{"n_layer": 10, "d_model": 160, "n_head": 2, "n_kv_head": 2, "head_dim": 64, "d_mlp": 384, "vocab_size": 3708, "activation": "swiglu", "norm": "rmsnorm", "norm_place": "pre", "norm_eps": 1e-05, "positions": "rope", "rope_base": 10000.0, "rope_fraction": 1.0, "qk_norm": false, "attn_scale": 0.125, "bias": "none", "tie_embeddings": false, "parallel_block": false, "extras": ["capped logits"], "init": "normal", "init_std_qkv": 0.0322, "init_std_o": 0.0, "init_std_up": 0.0322, "init_std_down": 0.0, "optimizer": "muon_variant", "lr": 0.00622, "lr_mult_o": 1.5, "lr_mult_down": 2.0, "beta1": 0.9, "lr_head": 0.00552, "grad_clip": 1.0, "warmup_steps": 200, "schedule": "wsd", "decay_fraction": 0.665, "decay_shape": "linear", "final_lr_fraction": 0.05, "batch_tokens": [8192, 16384, 32768, 65536], "seq_len": 512, "doc_mask": true, "train_tokens": 159900000, "steps": 5594, "dataset": "wikipedia_en"}
MLP neurons of a small language model. Each row is named by its layer, matrix (gate and up: input weights) and neuron, and shows model dimensions 0-159. Each number is 128 + 24 x the weight over its row's rms, rounded and kept within 0 to 255. Numbers have three digits each. A neuron's up and down rows have the sign that makes its largest values positive.
After each neuron's rows, "fires on" lists the tokens most often at its 100 highest values on Wikipedia text that the model never trained on.

L4.gate88:142112106114153160109205109120126126117128127084139156116132112152113097119118158133171163110162126115075129141110116092146163129121131138101164139146097109101122109124101130151119145094160163127134195100072174127171144137127133134142130122114141174097156114104154130125176131141132142083126077102138114167132155138083140117150133105112121133102094151176165119144101129133105155131135112117168107134098139098149115121091139110105099138142140138166162110093135150135140122140120118
L4.up88:117104125136134132110132090163150108152151111133156120115098101145118133117101122078098115128128173092085150120127133118147162091101141122132133130171091119128138156143128142129125150109182124125113146129095177154118116140117143100151118139184169094102155138160124142139111146136129119165124090105092072163146147108073127158145128099166083120140136098111150125124151138124131180138112090080158162109129119097129084089084098095151137121142101127108139135087126116137113123143129142
fires on: "born", " place", " born", "t", "iet", " died"

L4.gate35:132133129139110136112134149153127103126114175082115133081131150132137139157129136137122081100130133121149176124116147132115138120178151157062154149130130127134105134127087128141137131142151126125142131136103158159106131132099139141106149124109109104140128103126116139154125144106115109097116140120148067140095136101165103117122118117133138084147117127161109083149129159145105109149118163137107152176088132174179160119105128067191097134153104140145122143179098119124070162164111126
L4.up35:102184166111106164126164129135138156134134124157086163156162134154124151148145144124079123150142069151119133121117136130122100148073117144127097115094131156132092104130116138120127170102117129162146141116109159137144137080110136112160148120148100126100158121139118106137122081120075122128125162126149091162129134141106135121091129161129125102121141098126134077120149157112129106099133093086102108143155169165154153082132147124144127093100168143117144139162165083113108150117116109
fires on: "y", "op", "at", "od", "s", "-"

L2.gate162:140154113127166145172119108136143141096110107091168181124101130127119123117115152113090150092107184099127149089111134134163110126087134165139139122139082120097151137119134112113110104139124147098107144148137192140130133137158154111131109154105172108125155111146134131123135116136127151151117155094116076114124149109184121114108150134082142127123158136131139134119105116151162103090140115114124171142108156121144102112130195089146091166143129162129114187119091149108126112094142135
L2.up162:108139086128112161096093151138127152110139097162142147097170100146166157114150101158095077110153112077162153119138132114123137143119169116111119116125122123150109097125097115136146125209142155152105116104199108126108110112127134111107118129126125098117120148107116149116137169128164122162104135106130123120077175138160138137128154104097149138129110101110155154134122092109131103133131139132141100159149108159145151145130112154171143160097101146144095134144089115134136145137192117
fires on: "ar", "or", " Pr", " sl", " Sl"

L2.gate9:158149122169127165143104177135124113110134106121121158105154115127093137188132159127119151103126136137114154106108139115124163107152126170143130140146129128141110160165132147154111157131111142133142121131145123132149146163152113108098105125163157154167186139117132117094157178170136173133160147162174118129121137145132095110108156088081109095146146183115129093124097130157132144068096137116139118162115154092144118122136116133162132118147117127103156068124131110148158140103094116
L2.up9:151135133143127165093092136152148139108095154137148130129179140132120087118133159104134145097146103150099174116131109129105148075117125157089113116149107149162142137122126157119134150148096116091151114160161091143144116130118101093112079122086143141136179113097147150140119124186165148177128156119121122119175152169139142140142135093131100053169138138124098117110153101159136132098088121111102114142135125159121141133109126136153096148123122137095111104130089104148130141128156147
fires on: "s", "4", "5", "1", "9", "2"

L4.gate250:100168122134105137102095133119136111125178184107069091129128121110078147085148159143138120140131121090111133134072074159066149141136116136121135161158126134125118123153117171126137106125132145116144139162156115167115124130126153135129142103130148139124128125146116157107117130115102157093073179163148129147126117164103127100165127128160129105106142129072118099091102142129109122145114129123122119115148138080174103110148160151130151130120108137163134178125121164160140115104161123
L4.up250:151139126129119132148092092098153113131149131123110102153107114127118139160141124175130088109116171084113118150139138156102119153122107147127156113118095125107140157109136109129144139136120109122163132143175162081081118166090069121101126151128110114158127130084100165154086108129167135088118112154154121100165141127110102116111128110109131126131129079170147095105184100173092104095089141171141098123138105139131158130117181134117150154135113131102142130105136114151152129111160114
fires on: "on", "ont", "u", "\"", "or"

L4.gate206:142103171159090140140121106130092072142134114116157164140113132154164106096146116139121164099115133119095141100130141080147118136100139136071138137161118104120144122096117135136140113117102163157136149079101189114118155159128146107141132126120128162164152125135151149121120141134113181132157119104085123143125149121065158136106117101110139162104129193110143166112116095077128136122123145125161144122145066113113128151120106135116108154109114135111138127099125166135130101098167113
L4.up206:122133146159144144133158100120124133151156123127136125137125147155125121074115102156135130113104137107136092064128148089143111142133175097121116113104150144111117107083123112117148094095098141116139189121138126139134096123136127082125096132084112119175149100077122127137132099134090140115136097119131096095125140145144153143175179112136159101139136188113151127129132124067091125121152129141176131117154146128138140133177141181157109123143109176147111127160145145111157134151156139
fires on: "or", "st", "ar", "tr", "end", "it"

L4.gate290:127185116114153134134116134131115115120134136101133131138132114126148097134127105108139141112173165122146137116124144089066124110128112136114136170119136084086157132107102133126103148147140154101106158071123169130141100146110115110175164091104144154090068117116136104133129156114129058157081153126145138135093146114114155118143167120148120175112123120098120115155084131120098128112107112121170109132155125132185129150134169118166119138129145108107163171124142149174129109136125108
L4.up290:160121144149126133070125105174137113115163114143125106158120124133121127146091118069132114129096172129164124122118133124064162134125095150127132166121127071079095130099144143132198144121086098105140133121174116112106200159151106111139129135122127141101137150132157092144125143099143136085082148147123164112121118125101107123143157107153116134131109119143111147149125151125129134142103110132143142119141160129093140163152162124148123165147065145117144137124088113116135117098146121
fires on: " On", "on", "aw", "uc", "ound", "u"

L2.gate169:123168094156112093133137125130136123124122151161150134140170140120130133143136114142151137168103148138128131182121167120153185118159122178132150098134134162090131151158100087143118126088105110146161094103129158171109181147122119147094119133113122121105161127135132138117084148084155102095108156143145143176138136162108083155099108131153140132100146170165105137110103096089128096143126139120110122125097119096122149151112128163107131134117083151146094144119163109093148137114110163
L2.up169:105109144163116120114134103135135093126110141121128144127116074098114166162145111150128116159161136135140156118150132083123155183165082149140101153093113144097146148159118158147164103118077126110117146112074137144127120148116165155163105105109113158108141148149122168161115153111175129140095146095165127172140136188071131136101123138150140128116139126134110092131119097110161098162140137112128111127137137136124151138165120179116143124099125141113140115104134113141173086116143163
fires on: "ly", "ically", "elf", "ely", " not", "ather"

L4.gate1:122087137173098124121134125139086158123113149148150125134169150128107163105141107168113134148132114117120071112141114148111115127113112137106147124118156112150137099162143137110104117117123108144146076114126111156178115136094148149097145115143104119156107119128135107127109118177152156093080116177139138115187150124065187103163130112152102098130111097171164138118130144074118107126104142170156101113122136104137123145158127144102162169105119121107156142134141161124136114145146095
L4.up1:085116122120199104168135153160111128163128130106073135167122134182103136120139101163171135132109124120129165127143121132160104129147131107155151120145136177122163127114125144096093095112100116090132093128133151175129141135151098139113098097136123125098112139125169072108137100141121110142155094094162124141140130152158130102144107116164160149135140106130127152103115102143149122111133173143123107107164102149118132106116127100145067133144144116137086149166146131155098178147139129
fires on: "et", "t", "est", "ed", "ly", "ored"

L2.gate76:140131140124150145133110160152072155096136148140130107143137134096120131112136083145123139104106114131104148091119138104081156100118136166137131128162122112149142108139125128130135103124132136195130174120081183122124145114152111097091087146113113144094149088066151112147122127095170122133098130118168141163120152110095131156170176148163131109135116115159127150091130137096131099136187127141128107128104140133137130123117129117135179189172113119090112138098128137128149109151110114
L2.up76:108147155106156135142138139144119156073131081153095132143067109131116129111112068131124127136110132101092124137114120151115093122124086145122136134116156130141083114090115133150130092102130133122094116133071169154078126087157137115091106134104118171129096127133098119143155139120124121152123135099147176142107143185108120125100118117149137136106091117141134154148150115108055098174137107158142168175156111110111117137113105153132123122139139144097125116135087097094143140116125115
fires on: "ild", "icle", "anc", "a", "u", "y"

L2.gate368:077149124155146121155132130124148119153122124123113144099097110136170091154130153134103143123101149114124114134143130107138157157114113150130104138166157114113125119092105109109093083130110134121119124121167105193117116130171147108109101164093141136135116111143125108095160139145097119109182128150160140152095144140152118112060072119120126160126129126097144121146101112133107135138111133108099128162126149084143180103155146118136134117066093080112126094143120177115105170141110159
L2.up368:143118083131128163166125151143138110149114137110122129134156117118138133098144134150146141108117142130134107150112132150174149134114142149108076150130110149111144176123088169135101113114137111112163151112128127124173157110094073104149142067084150147130133132091103116078111081154103119105124129096125145141144144165132124152124134146092146142111146072128107135137144141129081113130136130096114156106136071145102155107115164085149073096163156133109134128102109157154133080108129144
fires on: "2", "1", "0", "5", " 1988", "4"

L4.gate203:095135128115148079118157141131116117125142115117142144131132097100153150116139103139145145116151156167094145095156121126094125099101103138133130199103159092064116157144106128114134122109131084138143142132174128148139113131168138098176165112159091106143145107095096127067120114153127148126125109138123113151125165127127101132126098102118108103110169149052145112109146136114130135096118133118148148127123147125159105133061119120125124120146128158103093095131133163116091131124085158
L4.up203:146127165109149133113105133124123165148114086174157138152115156108089133072121109130159157117105118110154123130165133111142145062139090109103137144124126131140118131137099090114120134135145145151142147169127172121120161124091115157128152143138154142078117080117128107137129136103124140178149113098137125149180122148080145184111163123092152111115162156108110136141117152125132121123151153111177158121172144174114160091116121114105109167133152151101126124127117128132133136133119064
fires on: " as", ".", "hen", " with"

L4.gate245:152125110150145118144104113158146123157092125188105109134144091116128143105146091145141122125143133135130180139143109092151135103103103139099141139111165142064109147149086134134111108132155136150082128092153175174121153157080103130099133092167125149126155139123154103145139149152095152102154127118131112167132148133134131076094113097103123155124146142124141113125128187127135133123138164062139079113167099131125102096158124141100102143163122120135134107147150156113122142108146140
L4.up245:113162149122122140126168156123117114151144101165125118062131165148190120110160080149179154112107149139115191141129113107112159113111127122094136146131099099111136118103114164175133099154150103107089155155178129139118161179098162124111132104167162141165141135122141097130118135110126113138119108125118129146116157175103136105114146118123115114175161111111127119120167104156139139117096114121166097108089109119132134108146113127137121152117139133123159158119072110130124123165153121
fires on: ".", " died", " century", "5", " with", " California"

L6.gate151:121156113115103164169153100119094151108073161131133085097167155122104130184127092121133149116123142140105157107107144164112145137147106164131111153138105102139131122174089125131123076148132123097128116128163107153134182131152150115113107111120105125168084154088108140156101095144128109111129108133113127120129135141081118113101123148195138122121119114189116159138096165143128092145089147134135104141119106109143124151125077128113067125112123138114126150129134150132160140164137118
L6.up151:117129149141123156140104118120092116134129113154113157123124114098143143107130136097118128095145109107129131172136156125119145177145108140123152150125091157120141162122113133141123097125088179069118098161104115144111121111127150083147123086166126119100151164145068125124119161142144106135095175116080121110140090128163117131139141108134131155098119141150123136146134135180143143133112137082077096115135137118173135108155103129192109159111099114152177132169161123111122164156158146
fires on: " also", "ly", "ely", "ially", " not", " well"

L2.gate275:105133129116091109129115145135136182107129152107121087121112107105135133094137129166153137136116109124149108159146089139126116094115089157126166131140128157140121118091125154139119115109143135123156119135103175126131139121129082111120159128139133147087153105137085114146132136118178127112082134100128128127161107116103120125116159142193143123099077088164103110139141093139099160187090112108110130178077152153099156140099132192133153142132141147140172141122111124161154142155122104
L2.up275:120144147142139163148128110095126129081123091146123154174116160157113123109074140138144119178120103136152103128077088114133129187137104101197072098140145143099131140081129091134106116128150145187121125116120101115125161120124129129119140103144108115086120163128123150133117125147105122128124128142154120155131063138129124128112088124158108108144113112117151126130107117118138135203150119117078121168166149113146139136102109113132150149165132165112119104103149120143119097148114123
fires on: " of", "a", "y", "er", "at", "en"

L4.gate185:100142099097091115123169116139122144124169145110145137142114110114146152104152134129124075142066156142145136088101168126114084130127146099135104086135128105120120136140169125141156101132166110115125086146070167139127119150167162103122123160150056162119084136110133138143119139148070165123111112104119101142136139118110139126119146111086136124105128144130091152126141133118166107116091122117056134178126108125153152150122143145133115133150094105148134151117134158155130121144156140
L4.up185:097121107126119124158109109156101127099138123107156160140088110150127125122150104123130097130091127154143124114120167159121138105116150087141126107122116098111134168115114110155117053127166121133078118144109133120158105119149092122130161111140122149137060145110153137114133098140128146098105126117137127102125097141089116103131145091079169058109150142191118168108163135086118135107100114148120152117151088139162117150117142151160102116156138116165156129119120121161139093103112147
fires on: "st", "and", "or", "th", "est"

L6.gate7:137110163120153136130112142129131139110139117113125113101093166140130141123117103105167124156152128124096110110121122140108100136123198131110155105136094089127141121092108136139120162145087193091124123109129109178110120118126131102102085162078144104151111151096089131108115125153104141106164150168112143130165139128105130108118142114140132157147151114169122099108132182129111117120126120121149082178164182127121087052138132114134115155138119145091096141161120109098108134125131140
L6.up7:153118152125090155141119159052137129102143156109122133137130149086179141154127097125196093145178131135105093123113138126143153142150141129116125108153122121135169069104119096131108151146110178089147145090142148144096130111138161121150104162119141120128129091094084117148144133123112145107156135144123144082136127129112090135130145126103108151099143149140105125141144133114066152096152146174121119148110122159141128075157101126136125121122099130089120184137134114121135155133147104
fires on: "t", "er", "it", "ac", "ag", " S"

L4.gate274:163109200147128115120094131134127149121123138106133084130148113093136152150118081083112095131144138088103150125162123099092112133145132173124156098107098130115164148099091105148144111124130115101114114150128166177117132108100105139123133126156138107109139104096111142157143103104125106144118135140094108111174160126139108149160176110169132139130099053150115085107151117112131164166138105118089111146143145102107145125141094160128142137128080138152118135103116161116163123118163126
L4.up274:132123133088145124114116075108147184135133139134173123138140117159122123137141150117134122121126127149109129144135153155149147116162155144161108059074142152107142133115163111124124151150125135107109132103129192118098125148153098126135124069142141124120123144065147150145115132110102146126133163120138137125150130103132124141147140109116114125123163132173105114183110165139127155156106139070102135087109103152117103118161170110135101116147146125127163179137131128151195175120135097
fires on: "ac", "t", "en", "at", " of"